Part of a small language model's weights: 6244 steps.
MLP neurons of a small language model. Each row is named by its layer, matrix (gate and up: input weights) and neuron, and shows model dimensions 80-175. Each number is 128 + 32 x the weight over its row's rms, rounded and kept within 0 to 255. Numbers have three digits each. A neuron's up and down rows have the sign that makes its largest values positive.
After each neuron's rows, "fires on" lists the tokens most often at its 100 highest values on Wikipedia text that the model never trained on; "fires after" lists the tokens most often just before its 100 highest values on Wikipedia text that the model never trained on. A number after a token or word is its count.

L7.gate159:103070128175123186166170135083110178188070108187163154138131149119153117149143173103094115124122120113177170150126143153107162108153154107100194147089137112124112132099144140196186160121087107100120108093091135173128143185117081153114086178150158082100121132082170149094127138137099079162
L7.up159:185149114134171138121181121078094067136079137093109106134165104114146133119145184087110075095113169174103117148126097142101104216160092095063123089146071103086113117143123122147155140163117096173152183082132141116144156078052048164111171077153162090145156154122144146117102155139160109146
fires on: "est" 31, "et" 11, "el" 10, "it" 10, "er" 7, "eam" 7
fires after: " T" 32, " R" 21, " r" 9, " t" 9, "R" 4

L3.gate375:097148120145131109083091132130097152126129119119118087086091169117148110144143135122122169094140091153193148123129137113089083162137128097103147124121124161125173114150131108070192172171131115123112115078087083057098147131114118066163100112138087181156112130146105137101137081078080191160
L3.up375:121154088147142091113121112137119112134092117094113167100121180110138145218157132124072133085117133195211147117132146115102095135138142097167096116140140138145152158141120105106163141151186101158159117104072096077142136142092141107161155111177132149135136144169137108102089121085108101192
fires on: "ist" 71, "-" 29
fires after: "\n" 29, "r" 7, "s" 6, " d" 6, " h" 5, " H" 5

L4.gate17:140118132141097153121106096139082179104146129135163125130121114087184102135183154150141077136110147156122126165111159121191138129096175120057122082079171109105080150112073126172104092087115133099139117144165101064099087100173106077147112194173175130132181170052128131169167179226093090137
L4.up17:146143135151103222171106072167077152111153096104148064170135108100178143194197105186163105142128157138132156106103154100205147175158141123071131048154189091080110127079097088141092088095118155116132129120151119072042111122177084101153110169159173105150167206093120153155142183170122112153
fires on: "ig" 100
fires after: " L" 23, "r" 12, " or" 9, " T" 5, " B" 4, " f" 4

L2.gate253:117112139141130118151171139151112117141184096176139087151179136154130166147117141137101129122170180122138178126139108137122147138117135128143098129120121127155195099063097149108114106118120163076119140111079116168141104122138097145079122110168189151137148093184148199111160108192071125108
L2.up253:113121146153151097151194172071110109165153094154150094144196139142132166136150163147115104097112169148163149103127101128138163087115139115106097107106171122132160111101122158130133088088110125136138113071085115164143110081101121165085105132156169123090170097159174200107188111197092120145
fires on: " first" 61, "eat" 35, "inal" 4
fires after: " the" 23, " f" 20, "f" 5, " The" 5, " his" 5, "'s" 4

L2.gate89:075150130190132152075122115141127110127080123102131096126166091159124143107137095147131087119102124115093103143153165069103105070116140108150112165124128145133117140079161197138118095173111161103101140092149220176140126120093135085114118084148048229120075103154134170115062164184141090183
L2.up89:179117118110047097109154090123120062148105182149161118185138116116098104134204144100115107124161115151123091152148124076085147068159093104188109164107124106120137099117127107164141110071157125163111064108184196110103107081079180124103154110123099118128103086202107090070133141130136162135
fires on: "ime" 50, "are" 50
fires after: " t" 30, " c" 14, "t" 8, "r" 5

L3.gate509:130087134189097165072121076087130117157101122152193112104148165166164101147082186125074100161137152133169108155178150115091127089134112111158109088125149167131111205113134136103101111207143109118156163143183163121063126129172186132117200034136121165105158143140141201137094148104147119157
L3.up509:173097105125101142096112108125117127147045109121185101086158147183161102151093179132052128108162125097093114137182170083087083073170114127106122117116175109148146111082083173136084125181149154157159082163105123099139137152144180120108157114117110175172093115189096177133086128145139087156
fires on: "ade" 69, "ake" 31
fires after: " m" 29, "r" 17, "ig" 10, " L" 10, " t" 4, " l" 4

L7.gate79:089083158094135167154097064154123110101142114134155093114133140136103077119109055148131163095153135140165177140095100157166148118193137141105156168152106110081112188117132111050100153133101119077171120209089078069078140130143110090124097126164096104119104126110112127191121163159096138084
L7.up79:122114114099149120181125082129114136124126166122161113128136193131114085103173023140117127140165150156188177145076094185192105121132172149097143149143126110134141190120094143086123189144119053096163126164116102096120099147117141079146117160105132123088140126102136066151107170212136130107
fires on: " sc" 38, "|---|---|---|---" 20, "|---|---" 14, "on" 9, " part" 8, " pl" 4
fires after: "|---|---|---|---" 17, "\n" 17, "ers" 9, "ical" 5, " and" 5

L3.gate1:163089110145119142155072085145084155145149166065130171091145157099117140077127103159121132126113136190146141157106135150120157151155151121107094177121144135080113153238150121106151118164118137114148065142118090070186102191147111140131134121139118113115117094146145153124167113068117139143
L3.up1:101158082165126165135062105092143124053090164084083188170026105090128099130086079154117138121092107148178154111140063082092122133164140102110142135155131143112164115130136086067123159147224103173118113120103112126140090126123143054103162163139097175069135129138114116145163168178121089124
fires on: "-" 100
fires after: "\n" 100

L4.gate223:132120173172145142160158109120133164124135139223129128142154124096161119127166177144131096111117115140147128142144122147181127153068156059086145038115154080086150102122069196122132107130102169099104105120147107081101145053124100122175151182133144119130149135110095118157142105182063146171
L4.up223:180148169119143134125122123134092111106145101176151141150135158100084110165170169175140122160171148100096164119132092100145120111079138115088124095194124126094162132053114142136122165052104206151118113124071138120120144097140118134122178187193164161108135171117141122132162107223120120126
fires on: "ig" 65, "eat" 35
fires after: " f" 20, " L" 20, " or" 7, "f" 5, " B" 5, " T" 5

L9.gate148:171059146056164127123054135151095106118116193111189109123102158146070135164122124045144183127103141159099085121140130154126136123130150179132177174101165103150127154131065096064069100091142159147169147158164118133115096126132146104135077156186141133188107090143106125159192140173090173118
L9.up148:114187134099123104129133127118104124091145167061148149118142090160175142162164159129132135109140149098151158107186113196175124194156120147072128127078145160153153107167045132120084146152090112155143094132120090124083128095151194186188092144128112135141101165162066193105152128110177097133
fires on: "n" 43, "man" 14, "at" 14, "all" 9, "art" 6
fires after: "over" 41, "re" 17, "er" 15, "m" 11, "ep" 4